config.yaml
num_hidden_layers: 8
hidden_size: 512
num_attention_heads: 8
num_key_value_heads: 4
head_dim: 64
intermediate_size: 1792
vocab_size: 32768
hidden_act: "swiglu"
norm: "rmsnorm"
norm_place: "pre"
norm_eps: 1e-06
positions: "learned"
qk_norm: true
attn_scale: 0.125
bias: "none"
tie_word_embeddings: false
parallel_block: false
init: "uniform"
init_std_qkv: 0.0303
init_std_o: 0.0377
init_std_up: 0.0434
init_std_down: 0.0434
optimizer: "muon_variant"
learning_rate: 0.0176
lr_mult_o: 1.31
lr_mult_up: 1.12
beta1: 0.95
lr_head: 0.0053
max_grad_norm: 1.0
warmup_steps: 0
schedule: "wsd"
decay_fraction: 1.0
decay_shape: "linear"
final_lr_fraction: 0.02
batch_tokens: 131072
max_seq_len: 1024
doc_mask: false
z_loss: 0.0001
train_tokens: 716100000
max_steps: 5464
dataset: "wikipedia_en"
MLP neurons of a small language model. Each row is named by its layer, matrix (gate and up: input weights) and neuron, and shows model dimensions 64-255. Each number is 128 + 24 x the weight over its row's rms, rounded and kept within 0 to 255. Numbers have three digits each. A neuron's up and down rows have the sign that makes its largest values positive.
After each neuron's rows, "fires on" lists the tokens most often at its 100 highest values on Wikipedia text that the model never trained on.

L5.gate1613:140103124116130093172123132116130139134117175121172109127142140080123114137136161112126119133147139146135136107107132142142105128118106120117162143112069110120148117095139139130107147108103128124111139089165104142170096165100146092144108105160114111118123126090099128141133098124172155097130142116136158141118112133138116102101144139131093093151127134145151110097103076126140093133147122173161150137146106136120147097106139116109115128127133124160137131125068142135143163125115105115097136105152146140105127122157120153137093114153141101151137139127152098091149133122147173120
L5.up1613:147102112129119151088131149131117150156133131110176138145147153098141126104121143176090126114107153076078136162167151100111125112133102105119175110080128135139109123135162151135095122108141137124135069152129130129138102118150121133100124150084103136123142144110157083117121094130080140112095120094128117155169127097118139143159143141140171128142147129144133118079102157143115127171114140116131122163136118144154157154101147107072143123112188108166144130124103131124115124119142146113148160191150118150076118154121156125160128088137138127100126142071111127117132110154088108168
fires on: " a", " and", " of", "0", " an", "7"

L5.gate1543:127151124119168128129143119156131142169106150137127134093137127126171178168166085114129129164123138108129103159121134116128106133129113158163154140151145137115141158082126116105092091111157122128148068121133116155133103145163105137145132143126089139112178142128140122167127142120132131089150127136133176129194177139140130143140091104133121136092153157133103112097156133143109132121106122132142139158128131109156123080122109130146108106131122087124135111198067160128096116107100111141155135146113101136148080146138125111142131136179134110125157142102131150131167162123137148147
L5.up1543:145112106149112132182111126153115098134133137084140130135123149117162080132151168129142149133132126111153158148116150117142121113112140104152110135126131153148137170133176143148118144186131138128095168151158093139121122107096100122117108113145118145121176144122148095092133086150131135118096145155102112156129146125135120172183128104099113115144106144129158095103140100137109163118164144125104159107143121115111151165125105148158160113116142134134109146131109116133090154139106140143149076101139138144100128110101104147154077154093143091118144108120114145137124098125115142169
fires on: "1", "3", " (", "2", ")", "6"

L5.gate449:099135125133143123121119114147113125128121177127121168144166145128117161126139127153142163158154100124112170118152134112143151129124132129142139105168063103113127132144150118155072156099129168164148106194131100114098114118145157115127123109137161124113117109118137110126117120068188149139087120116097091143175122113126137175113126145178118138181179129105146122156131096129145121119148116127123107112135125128122145165144156079110141131144147171159106099110064096136119103123087119175124159104169121117121123168128150138130115093137120096133121121153127090106127113133117168122
L5.up449:096118132080149121129128146131110098123108123122105099101136145107140135132113141164137133147133133117084105160158127119155081131119154103149132103129129143110187111144112112168118150149114134131084152135127089093109114081125082162128171135147114123134123108150077157097116155116139130131158126182137163159112079125145190160149116136168124159183140134130078173129130131157065097150135115147120138128155120094150133158130153097138096112170118138166101116169136163091122055131102121156165074117110145131126150136157115124187116137107100115149122117136187128147101144115082126115
fires on: ",", " and", "\n", "8", ";"

L5.gate1739:153117092188181133127115132129145129131115140122129114175114129135135080104107118126120103086110116149150145108101122145151123126131098116146117145147125134163133142086133083113115099171094146114128098123158145123117127155145141133131148106113120107078133136182103139105139117116163137122174113089117160142154154124094131156141115092104172077079142135131152128143146073138122121132146120142095116136111122089136129150103150124116105126095084123111149150138147183111162140124164156124107127133158135123148128181140138112147143145152165143131083146116155115142082135124152159105
L5.up1739:107115102067103127163123153138101140131133126118102138143195132171128086116138120110173101114120121138130116127114124146135149131153128118133116151119158122094145059133149120154135083098143159156104152135116063126106114142089128161122137127116124131146136133108123137112175116120109135165136080136100142145137110100158116169102155100090167133057166089111138141136106114156151131166081109146118116114081120085113118149168136116169112160156118131090121152129118124135097134165140095120112097188130149097134140169118140120122091155101129080129134128158130123153133136134157111120
fires on: ".", "1", "9"

L5.gate476:138122126161171144102099161138117098151099120128106121173150122137135181129124123132151130082134116133107109148123090141107125165141089137110088149119116105162136137182095078134138137085151119125082146123160165125108122092165108127120125118162125095155104123194115125105120127136143118121116085162140167115163117169105126156139107108097133154144155124128131114154139120171090106114120162066165175115113086083119145133118180116126143137105109131136126099100095108092141111084122101114132111126148136075128132073140136131153138108137137129095110138156141160122115102143082121146
L5.up476:106142175132146122135069135144148120158104171139116087149149107156149134135078133139127094109127151100115114137150094138134117165128126187105107146119104112152112131125109109142135133161151144127092123109137138139137098099115122139128088138153130145134134111160117134129148134123149116096137155140150198116141124089135106123145080108093157144090154105156113082128134111171068156143107145126103091136128110078108160167106180123134169091133163118127102131129119071108113107145110161127105096155169123089114141102115140114112151073107123155102137137121104158124105088135143118138
fires on: " as", " appointed", " the", " and"

L5.gate840:178130118139120177138078114086133149091127118132154082102068120136119091156143160124138116137156172131129147118117156136111166111128085151130164143130122100168121164150111133117116119110189107144123142114133110122139133075103100066111107145093122152165099134128131109172140129110155202129136153137134123114055146127146105111113117173109116121106120137150097135142151159112080077114108125118095116147129107148163116044112095133105141109115143126129136099099124092123126138174118133108137131098159150094125161156144079137172125124127075114157114137138159113109110097136117103092
L5.up840:130138135103169120136124085134141111131110169108159118154129098094105145131069183140110099106105123138154103125164179152138131117110111099110134116199110142138109120146155122136103134149156154177133134117129117102145145150114141166100113101088114110160156123109173140130120143149157133109136114093144123121145150130136187149144106110172106133142119071088124136143092152125121068119121146126160101077167088110124145170171151092143146099171140115095122143157154144132137196146163105105153121126124125107128077096115115141150138129105127136144167124104117141147121134137101158090
fires on: " ", "3", " (", "2", " |", "1"

L5.gate618:162100127146129095129093131122133116114111135103129125134083131136130123139136118100152078098108114119128112146162127134151129145159136142141168124110121134126120070118128137136060144108138094164152131166132155143130110133106119124122137111106127155102134065115149118117141149187089155137113117129071132128095133091141177138119111107154114171123064116103123105093140147164120152114088134136132144128155136092113178153141124099145096109122150102137157134161167104166130146114109105134149107074160141151164119134142131123153159106087152114138138118150110164122141125125120121175
L5.up618:152156122161128088129119139146133113119151122079124115151127107119161166130133134118154092094106110067143090139138089161164153149157158131155151127053119132119164094141112125122088157126170123121151091120134131131133120147138134128167146075120139079137152077114138117135147084139131108149129137149117184162103098107131165125122096149131158173137061142134148109091124128101106183102107105121166118154148141117119181156153084118165115116171110109153155166168098123117123106142140099112172071059104138186118131141130143095124117108122168147153117171155126155098129115107110110127
fires on: ",", " by", " in", " the"

L5.gate1034:131120133140117121133091123141165099113159094135060122106101125132124126095150153145165115141121125140131141118080112164128140171169135143151056122096140114127157106100111135121109122147144154087118129097065064099129112114064156090129126115104140142159119140153150154099093131128159130137118110139081069156126132126122104141131152118109123139140145136154123083113109119127130117126146091148120111136145101094117119131116134097129133158113135106129110099158150128083118137140111128127139150128159091134128128188126117148102108111166135125126134113093072108075108118129126113141
L5.up1034:159125122122076084147100133135119133120063090137157122146138124115120161141103089124167124110137104155101139117121135133136138101126148097112111120135091171138137129090156181123146096119152127152104160137162148138133137128178115161128099165176166153099121150151152152142108121147153157107135173135186132117130114199125153109127112145133164163090099090138145130150133157143153133173107155156107122137143146130135151114142139133104130176154172107122070149090163102096137115149128159150109107120129121094134126056140166083124185135114149088101141104095131093108092140142137143118
fires on: ",", "—", "),"

L5.gate168:133144148105155152125152090154098124170129158135143117181080090152103142121071122138137160113084138153135111161116148151155129116164114117104139135144115096106178092118118123115067118112118097138132135183132114111140130081120119142133174121142145140147099093107131163182132142134141123101084136113114115127105150093118155091112132123144119119145180139122138145150100066104120140149107135135127142167111108112125172113098090169102101131132107144107121101115105140150134165161150091137147112133098127118153113097137130114113145117162125132110109148175165135155094128172124118134
L5.up168:096082148155140160144109129163142115174145137156128185134079123116093122102133105113135110149104127152133133082141142101161168126100074111131145161145131139153119147155123173159166109101103144114133098134121153138136139132118145169120161128134141118142101159140155092181106140106135171108118185120132140093146133139110129128152100151136150135142095106124116150130142112126157143134167095128107115115159125109128088132127194117127119134137158183137148166133163165133142141115143153123139113102118138098146094158120104153105098105142132106140116132163154157143120111115117121166
fires on: " to", " of", " only", " out", " recorded", " again"

L5.gate730:130135112116151107110145123143092166087112135164131109135129145148120135075107155098128148145122086166180122144081137141112082121161151073119130149093091080145110134105131090151105142124095126125111127153125155147111125115155140146157172130143089107121146133145128138107124166107105129144153115079143139171086168156136177145128175097090133128142119153160144094130152110153135130118123140134106109139076168126097138122145132098098163145143130085136108138124132122135108111110109161121148141153104140157144157104096162124101128146101149113121160127137148126129163086103102134129
L5.up730:107099111155098166116148113134178123104128100135091116145118148168118137103123148162158145156132085141116113160086125123128149176105154153136134129103139063103109144119092128158119101133103127124080149145131114122120107151137154128170083110110102126102140136114077153114121110154068161136123131150159124115122095113151153101113117135118117127166138140123118084148133108139147157147153105064136157157094117122098109103154100146128093121110158118128082182118180125147154141148140116111121143159122150127109129125140170145128108163131122140098115116139159088129132125149122147169
fires on: " ", "9", "0", "1", " and"

L5.gate312:161142131102138139117138136080121149092143123124160114149119142137069119128106103125113068129079113119059126101127147093111164156103119130128081114106137142151130141156112147138151107100156157134138186133120166167131132108143118128137103133080142146134114175080153139111120127145156163116149147182106114145141134148120156129093157140088130103115172111133130143130129123132147120153142131159107119154133141115171171080124116126120144189076116141130089155147139119119138121150149098157111172123119102113154105096091154096126128127104107108131073139104105101079152117098100114095
L5.up312:105119126137128132141132117146114163124091156136168140125151121123145111116117147080130109114157130117082076104127140102124105121127103160126079173130160098132099143139163142117137146107108151170148141177166158140141180126182118128093121122140124099100114141117105085140093131100154176112107129142095135143115116110118102103105145143135125162129130126144140149148178138138075143164126115182157125117128146137129141164139111134165126080128153140124097133099100118120125108138120147172125133112131140075160131105142150110120147187073121140123087135175147157179138118103162098107
fires on: ","

L5.gate899:121126160129117143107164123127149164133139109125199159100129113122119118145113140073139120121078090066166103159145113142091164153164138146136105149160147161195145096126125125094143144158145134129147108166172140129115129138168083143111089144158168091144125106116130117151102136122087129151132118138126140095144086157171156116147122156086165150145096100121127172109080095160107111145112166143137154121096109153099130116147145087076128133098128087098103167177121147115139122139083148125134127129075161166142154137132111100139141155184158150136163135119156108166154138139090151133
L5.up899:114065163135137123145120153127102166143104150134105114159133163130132153114162112114154122123112128137167143116117142152102129159108150122129133159156111128133145115157126101152087142147151141125132127129132174134134129143148122154104105127106137103162157098120101164143126137130114121117098127131152152131136118154182115088097176131077186151177100119150170164127085144147081126132127093126147117129099141114142115141110109120155098121099092080084147137143128134155137132120106161126130135098097153129169141124119168115108110134119159124151142122122128134140096142117115149151
fires on: "–", "2", "s", "0"

L5.gate1768:124057144140120142106152126081110092118130141118113135130123126105142177087154141145132100142150159104099147139067148189153123182096140168157109117143182145141139137091112125140069134140125084152141147122131129133115125131121119106138078131124100117127114138172127130119123125129131134109106142127133115123130164141146128131127096124143154126125130136118120110131087097138151129133111148127133113102139144123114088114122096131112192119146120164162121099125101136153152162102072149185165139097143133112114099175128132096118130151135133143120105105120133108098164122143102107143
L5.up1768:094136140147090165071128102147151120129084174137116148122130119118127166168096190146108161121128146119138127128133134151141116107127096101127096122136167135105112109135164128127088106119103125156118074099125150112167095097109173141187160098128121085151159129143130175090173141105087160114154131072102113073107108142111110110159126117104140139133135143063111100149143130101163127138093153120128093142137092110107108145138146140114120115159175132111095155143109144119070121136085090195126130127134134107103132156106131113128099144136118145119146126127111094122112126132095157147
fires on: " also", ")", " known", "),", "born"

L5.gate1371:144137131123145122113109176095166135092161152154126164159120121097108077126141114123139106109113159170123099148086131132130104118113100126102138144153154147065136097146163118123098102100110081130104075075133138150108128113150097124108152164113094105152097141149172108079085102113129162115109122149133137098152134165150152144143114137093132115159163120092144122113113168133136182168137091132164144157095123122152136111146145127160124123120107134120127137159101156094172140115110076100132091160162114115079154141161117173079121088130104093116109098127118127130171123143125159096
L5.up1371:127104135147175124104109165121154152095173120153105113115145115151121077130117125135149145113141139119146153138104154107086134150151155144131175124164110133158111117103162151129134133123088125128136138127154149108134089117150112120110106120126110132110138171155140133103150144143132132137093115115107129122133131154127132132102106171101134089149127124109137125180076149168105160132106178102111148142079103164156093127109127067123155106134116103082134172129127147111114103085133138193144101155154130120110189141155128148119141089152169124096182117140103167108138142133102138135
fires on: " a", "As", " in", " as"

L5.gate1666:117116141122094175140112133142107129151110122146164134130090135174134122093133162109144107118118123123119185130089128113121116078157130115106111096143118150141115101106126148111126159128091094102150151139137119122171118140113114138093132104136100111103111136131123114128132143152106138141064113110092135150115091133169141123120142148144125120170116088077148144089152107097098077105153132137112134120107085150132162114150125116127141132164102128116148139177142102127118095132124115094108144084094141182103159155141190111139177121138099092155142140101103110154111101110130118146
L5.up1666:138103163086127092097155140101142126136103126080148086108104122146136108111117154141116151159142120102131193092117133118075124113128145133079118084157142148112111080101126147145099109122168113114120103153109124123127162110150093116111110131116121126159150153139098121088126125115111092130175089078084121094113112148129125145118147114131098127112088112138151156112136133111155125152113122134154129131096057122093110115154131110143119110106152119123114127135119157104095108130138140112091148105121125137089160126137173086139147167132103131156120133087120067134135128107115119109
fires on: "5", "4", "2", "3", "6"

L5.gate211:110129129112076110114126159130127149123164144157105134130153123108146088130160118176126134104164176129129170125070133119146120100133136118147127091155109124110100123113114115151156129148137139123142157065131129134131115156172159145143124108104115128122135120127090121118091093093108124131148100143154126116152117173116158183130123185160135123129147127142137119140115152105099052114151103111173124117107173184153135104147151117105100161129165131137155136142104131104104105142134146166141107105153115121131082073150114110104142147119137104135125126145129106073109156099127154107
L5.up211:124123114117093081142124147100140136143123107149116113137106133107118094093159163139123130201170125074130156095119176165182106159106112130123098139132134120129147140127115140161160134119138150121167147122124150113122124157146118122142123077120109104152130129099135122154139100109100115116125124153118114103131132146123166109128154103180131137143135070099127093122134171145113121168136144135075119145151146133098113153101147106131150110136135146115168082103148119174135092153132123149119157144118109173142102165093129111124123141125145110132128150149152111122098113138117090159
fires on: " his", " her", "-", "s"

L5.gate487:112153141144116134105110159183119117090082153140092108127099107122125125122136124178117156135098120142160143116103117149121090150101138121147173111102135120125116149135181141151109117111127115125148167133148115125084151155139112100104092125089113151139103103113178108152145104148145154131118087115121163093069140153136139116099138145147145143156130120088157127138101113178098167177110160141132152122123121091132095112101162127111108133147151157160107083095096120099117140131112134139154135125105096122135140149114133148155145125142115107129103120177143103141100145152080138131
L5.up487:101136102133124137155136105106137139153127093141130134158127138172085133146132169155154098103110145112128130121144150141165146117066085130108139114117126113106114128142129118135099138144154094129111116131107124092141152156121158154125121080175131097130104146156141096104102122113111148129153100124207097126143106083123124099135138120142106101123127158153077152098192150174119106111158130141149071098116121174133092135097137095137112153113134165148176171103149120057129101146082107153115146167107156124132135130148124130144151106147125122117168155169143124073102148148115116162
fires on: " |", " ", "=="

L5.gate1700:139153159167125096119167154103101119141149142078116102134132142138102160124155147131169131097125105093132129155099189137126147132129114167105123114134075092111163124109080107140129106164183088142120153173146127117082126146120112154139136133145109107140146096130112148115162129112170176103128135121136128137153173120148143138120152094142121153168110131103131172137136126101129153134134126182150113103134124122137123155119136126144108119150163115134104147094145102160109114105136149122149169112113109114109146145080122146106132098155142108131092088109122143109173095165085107160
L5.up1700:104148103142120122120133151057112141133139177089089110138132122121134124128134089141134097131151119093166111165118086151154131112107105126106149119105136174093082119088146177179133100129109111151143162153133138135135106153122085092146127099098129161152104128161128108133109141103150127144092154129110117140116160087112083185151102111154111153132144109133123147134159109176121121128137081145082074120117126090122178141102133110127100124130097139160126107114121152153117147178128133138133073173102116116134166122175120142118113135094164129143102114126127136125114096155156120104
fires on: ",", " and", " School"

L5.gate1406:166081117128159145088130149100163163138125142166085087139132117160104113114140168083129140149127111157154127151101141135140139124139120119135141139098123160135119115149104149138126092148100134126148121131151104131148107123165156161106143097116119116136074110174125125177128105134138125115159132116131126098128132114147147167111147103111141099109181156090137131142123130137123129137097067142130146116135113124137114119126137162120134128174131096113129126141123106119162135159117129120107140142141120076157125128081110093154141171104113116142075130123123126154142086125130163096
L5.up1406:114149084154108145089165112172178158097140144137150137141134101113081093124107140156100162107120109075164169114076127095141113112113141121168147135101091128105099097074094103134151118114107117157167118124137091105121149115129141082138116110145137107141203142108142143135142129132102185137109122147124099119124123140124115152111141141110070141132144085148109144127110132089159148132123141130107113108145161147137133081136138146143140143143127089112156142145072108168151108143124175145134084124135102133078155126117141090099207090167120162125103126114090106122143105156149127115
fires on: "1", ".", "0", "2", "s", "8"

L5.gate217:232125161133112089124108136114126101121145191139114100137127149166090173094134122144136100115117107143123154122149123150173133136123137121096076149128159143118162112124073110150167107173159115132151139127125131177113116129123133106129161061100145155171158120177157153138084130137157125142134118120073132115179091153167129089143106116096127111088158153129119104132149145132125105135124124163106109122119131092146143105144136091126095124156138104087128141111134158125083126115134117112169110106144093158105135095123127154133104130111112145111127169093061111172105147117120124119
L5.up217:197099145124088113135165113147128127103133111101136130104080126143139126114131089132136113081130096147129116158148173115088107155137117117133137132123071164141156122102157135135106142158144106140123149152123169120076152134112163156138164146129148110116118130145176129151107143153140115114102152124166126128154162132163108094105114073127143135087109092121121093096143136159096120128177112180138124118093130117101170118121117091125108166111109089160116090140106120142108113140119091117156134130150106116139098082112139164106134111133144153119146160097104083105142143125142128093
fires on: " (", "—"

L5.gate638:100114103152139145146110102155094134110120087133139089113138132165134154113132145094121112100100135101146128155102132140111110115140149164134126136103099143132137151152129094133090067170154117161088113126125153151102089139123151137127156116121073144125147146141115135142137079150173135136114135174140111112133133083161113126162145112099170137120128106154139160136162114098139173108138171139165113108144090129107102137118118080152158182112136111158108148134152111135131115109135143172139143094153160095140174132112133069114163094185143124177110125132101115201145145112117121121
L5.up638:122117131134130126162116117157124117104153087134100134106106146180100172120144152169116133123137139129124120144143144099144160134110145099084138163096184135128103087157149167142138132163153117137165123123142135160112122120183114115104160095159138086129194150145141065122171092134102147113094138121148136137092104138125112115133086130143170124160114148106132144096167155131139139137150128130136138121133146112083119110157131117109164106165141127148154160103092108160153109134153156149143129126182141115098128107151084180098152106121158147146118136156143122155166125096150077152
fires on: " and", ",", " or"

L5.gate808:080118138113151122089121109122125138146177196125113109103092134140133106140142106122137164103081109105114127122105133136122154137118141192159109124154144174118130174107119150126105115157123147093103129171176112126123174144122096148137149120112106118138132102112144127158130154153105117118134130108098133134124127152148094161185135112139110114107138156187104130111101113118075109142121146110142132103147069106150163119112141134116109126143126135125118123171122146156152095103131147137132134128138097166135165136106125088139076145134112056127102155120132109167157144114125150117
L5.up808:115120105085135134153140160134106150183139186138131128103132121122147116137090085132126089129141150150150183119124135107078167103120111112163122160134127152132112093137125130139095170184075140149095116140134122136160110136080113153119088135149125122139163109136120105135125136121093097120167152126108126130164145141097117100134108127159108097138103138135100108156155130140101144134134111156128112134149174084108108121146149118112139132109159136106152146146145135107106121194120152117090129118145122107105127136163152104143151142157096149098129135129147118105134179165123145055
fires on: " ", "0", "2"

L5.gate759:083129144154156135146103131148139131112123121105123135114160167112162117142095141136116123151104163132114143084144133180111134113128090076112095125160142142155166153115123086138104078132151088158152095121149072126161140139112158127155154130091142143090111080151137159157154104091123128098137133148147153118130147096146122115174117153114123140144166135157127106149157125178106096159130127133138158101145156091149120134135123157079110145167134136104141104077108107115131151135112133113132144111124138119133083168123099155132119110112134103131119111138105115111121121127143069130
L5.up759:108132131104144175087096124111142154109132136149122118109142123095176138143107120120125156179150151135141127145150159135100139114098115146127130117110134164155111158133124143125164136161098135135122124106140114125129163137083089084114121091118068153153112125159176160136112108118148098089136092117096174128069101110138101143166142089096151136132152079170125093153147127138066118128137107119124140130123137134182113142126124129110141157130157119164169115124130173158106135121138120117141136120155140137155132112127128157144150123148109145150107091102119126157140085108142142128
fires on: "0", "3", "4", "1", "5"

L5.gate424:150102141146134095153165152162138149123122111129105137117143149149150100154198091137157135148095141087144123113125111179092166171117143093157082130163078154127084116126162095133112101169129110127140095104134119119108126135163189114140153109125107133172126118123143102131105105121113131165129089089100103111154147154116123171168118123107127132136137137156144106158137144114138092070122151124115141134127105095113088108120116130114130100134184151110121120186139127101155134109101144126134132095163097109088124126156116117144141113105102126123138116119095135134072140121102125156
L5.up424:116082132089137107176151130125105146155115111111105145120141144105156106116153092138120159134086138103117093142152161124139174154119161110163127147174114166150084086137118092120104093134137137086122131135144139138112149108166180118152105131120131166147122114116162081118095107089072139122096117099112098123145114154140143131115117097093139127175163150139125147166117114102143115129111175143158140166110100127108105100099060138123136135104149095095140120123158105070133137139094109131147127145128115103100087165136130115130140118138092131126141092131077161137144131118109119154
fires on: " to", " as", " a", " he", " is"

L5.gate676:157123109082157147151161135102119162147112151097144174089124175104113172175087142081177145101099084113159162127165170114175130121143072104152092108122111145112130163107171098162160136200112120105134134139165122154137130138153134113086131173132086148148116107105148139100146055114124130108122123137147171159120094127125214074109127142116112108108111108170100148152141110145152102134145138115116100090131125151141148120119129094146133143156108141127150135135133110142116113106119149110139133158133110123136098178077161127090115092137102081166156142153130159170105135176160111102
L5.up676:124136149072151081112150133145137142111077093135140142130084108103126151138122109101180133158132150104100133099104148119079136108181059168141151106140137149129179101116171150123178114155139090126133127141105117125159135135165077110113148169168132156128143104111116109135122109139107126123093122154105119117136125111129172126165097151118158099124102140164127142139121122129113110102154132134134129164125168147148135135124126120146124149144175134106129077109122125135122106112129139153125083102100170118151121201144121110112104121097136109153159157117151183142154118170135114091
fires on: "8", "6", "4", "7", "9"

L5.gate1558:135084130136147085153110129145138123105145149160138122139121148128140181113174110127140175131095082127130110141137136126138122100131124125125084162118166135144135133121123150123149090176140106103164124137161116089142141110137119157166162120065113114146153127144144169132164168156156067128104127135123145106113122188109154111120136116132088154150126132139117112171168135153147108129147163141138113092092129117091113103108152106090097136115086087090124091147161118120159091123129146121146148100142111122136156164126149109106137113168142115119140138142105142166119125182083093116
L5.up1558:095126120101136126205161107131145162136136159141119120149126110142115159170152125145095135144085140108107119081140137140184097123135098105141126121148126139160126115125140127079144123202161119148102105120120121149164135130095128116106146132121108109134117110127143132050139156107107151129116119103116165152118150119158153133094162119090140132116143115113132096186124148120127139127109130133137140143103126160126145123144120134086087149142096135130138095153109118153108110184134153142119122132122156139137139108168151135105107105096127127148121139107097170155113125165110141126
fires on: "1", "9", "7", "\n", "2", "0"

L5.gate801:119144117160137113100136103138133117171157136152158104177145132107097148135099158127164098097125115127172187128130123083151088131161147174112154133144136125112184150111112120136110100130115139152109107138189149092108157128082126126166144112156118171141121087127165136129158144122083166113117102115109101185143108154204131110171124115120094103121126094130081166145120141160127101166116141133099117147113155110115108149135164111107100141148137113130133141103134131149109101133093152130124137145143104152105126131058117095144115174146111124160085127164155142127119114124099163111
L5.up801:098120102129096069125154123160107142134111113114158116163121148178115136134104162128161131135125100116134113166109138094118117147162143127115131161136122105129130128143137145127166135097070124127130115157148106122083176109153165132150133129134131110122104157144166140172171167098158106103187118053160140129162124134126106117119154131127084117137141126143140165152092158147117150116128157133109091138171170131140070138097167150096089114069115099144161153158137151155128120120118101149127104117126118128109148125094178159154131122145095165130130138191120110117130080135142139147
fires on: "-", " or", " and"

L5.gate1635:146116125126080103119060137153127162137106179148143119126124150077098144133149145129127154151126093104077144141157155155122137144080117148109184139096132127107129133145101108130105127166129119124165136145109129144173137123130175150152127147127144160125147176130127107120150090141101104141116144144142137142144124138160146099150108145116151131113079140132144105118128097108093164168145120094139097118127106142123157144143155128156088123126141113092100113118103126135127131136072149121159108126148108141131085110145107144141072102103133119147133125165130106120125165156148142136
L5.up1635:138099144136113100135106120157117121160145104074115112139106119149151126153165146141145177178117132145082135162210141091147136111109096173123136132141109152110140125152130140164114143140148133140163120138082133124146168106161161153168144157112102147103126171129101126111118150130147122147132154103147154114183116123155148111148107175082169138126104148137113116155143158117126128131187142131131097094101130125137117123147108146168137104165120114128084097142165113108134100125122146100147073101133158133137177139114120113121114147148160170083157128148109142140146137126161083109
fires on: "9", " ", "1", "2", "8", "7"

L5.gate93:171101127119124137117088121152150114096155175097105160154133149136156172145090112147150122083105103122124116098112128111129112129110118133113131137115143074170146101114134137123090128136139093136087112113157149184101141184158088150069154127093114104104138111119098146148112135103152099119132152123140139122142163100137121145187093106153121138158121157128142108112130097140152130173143143128115149153135104111140157097106157160125086098131112108184154156131112126116126130097136139133146107137155171106150105118118131112147118090153148114158101107124171150108124145140119138141
L5.up93:134144124107143123105125064114118100131155077087107144136150171118141138128133143109153152083102143145085125100105135110113168110100084124134139119151104108159100119106113169120126150093155122106112096086136185122114111147137124129131108109145147151128186122100099122134125152132159118147141131124103133122210147131165129122184082135145133131207098159153138106107123114110141108173112106112122146138118119073093147149116129085126133134120112107132156136180149144125096130124108179151096119151172134099127124098180120123141145106147135129155171103152131132133107119129104124079
fires on: " of", " for", "\n"

L5.gate664:112134114118123181190123140144116143129139168101146145123128110079112137131133157121144100155142151150169153098126145095062127156149126118095117100131123128151155158113178120133122146108129170086125139154121122139118112129128128132140105149136157107159144156128175129108112089090124128125128114101178146180093144120123125132163127104133130148158160144136052144143127126127137132094141117130154133098175149136109122127113116116101129110122118150078130118134128118156129142177151138102122157115112127143137138122146154152141132095142137092163111152186109123151140124094147161099
L5.up664:113142127093129206154127111102144104135118128129163161174123140176131119096145137131155138077108174176133126097165124135137120108113132097103150101153130138102110154120118132128124129126120156104098114183103141145122130139131178123130133122117092109111144170183144116106142169116126124115101089113153065178123156132147100140149180097164120159127119111118096111127122098093134133112140138139128127100137140140131163124126147120132113129087127132164158133140163134147125142141130149163118102123101157133121096131125141102111126116166135110102114104183114141142159109090135142138
fires on: " as", " Ar", " An", " an", "r", " and"

L5.gate1296:142108130141133099126144122122143110161124156098129144143091140123125128141116135159162148135128111133124093070077093095152118135156098115108152160167098130131159134128100095149141130096132143119162098131135103109058116167120105148134155148130121129114122071136116136124105080129102121102115106142140103152132145124104136102125094138148126141111104120127088128127111094180146154118121136119150126090076078106131110128093138106152103114086084121124116115151131137155133125165118142139092126139146142086065133113149138082136115113173131154164097151112116170161123118140117122106
L5.up1296:175085127123139118117165114136165126106124162124146148138092125152142105113131155156125098127116132154148123135106088164084147135122138151125120125125124172135139137102142081105101133089113170104178120120133132132105116132094108139146138067115087114095114153115118153125180128148122148130157116125163121121158115057151111116170114126152112115079110112165144125056155131160106139054092149088135136105116088152142155136099117112097134087083123164152112124102124129128157136132138091093117190133114130142102104136151132093130138130098153111154125137124136130149145108167105101146
fires on: "1", "9", "0", "2", "7"

L5.gate1213:125129123124122104113119140099121098159133142122123100145120100153152141143149140135124095125124122138178158155105140066174172138135095137086161087120128098146103148112071102146135124109174124072152196126126136119105140154109106120146106102133136140152130135147111115148132116114133104115109168157130158137112167119154155129166132103140117149121111081130149134139145127119116126160117134135098176113109159164151159101148135157097159099121115082157104127168081139098074150082127147077129120126106152138128133137129101119142101096107090162149085101081105153098073132129155146075
L5.up1213:150120103154124109147119151129076130190149132115091101190142096163122152140139130155122136151136111167135107142124130151140133091120148175129161124104144175136122104100143144077124121119128092140162122155157095131105120140171123144159093157110119139137109170123178114135117136136134135122120144152120090099119161106126093082128151135153162159109111131151156113071164143181145183111110154121156128068129157123128155143151093117112126117132130169158128132107154128141157101135115076133163101147123153166131111136119133138142135106078121137129140131141090120110154073165141128157
fires on: " and", ",", " or", " |"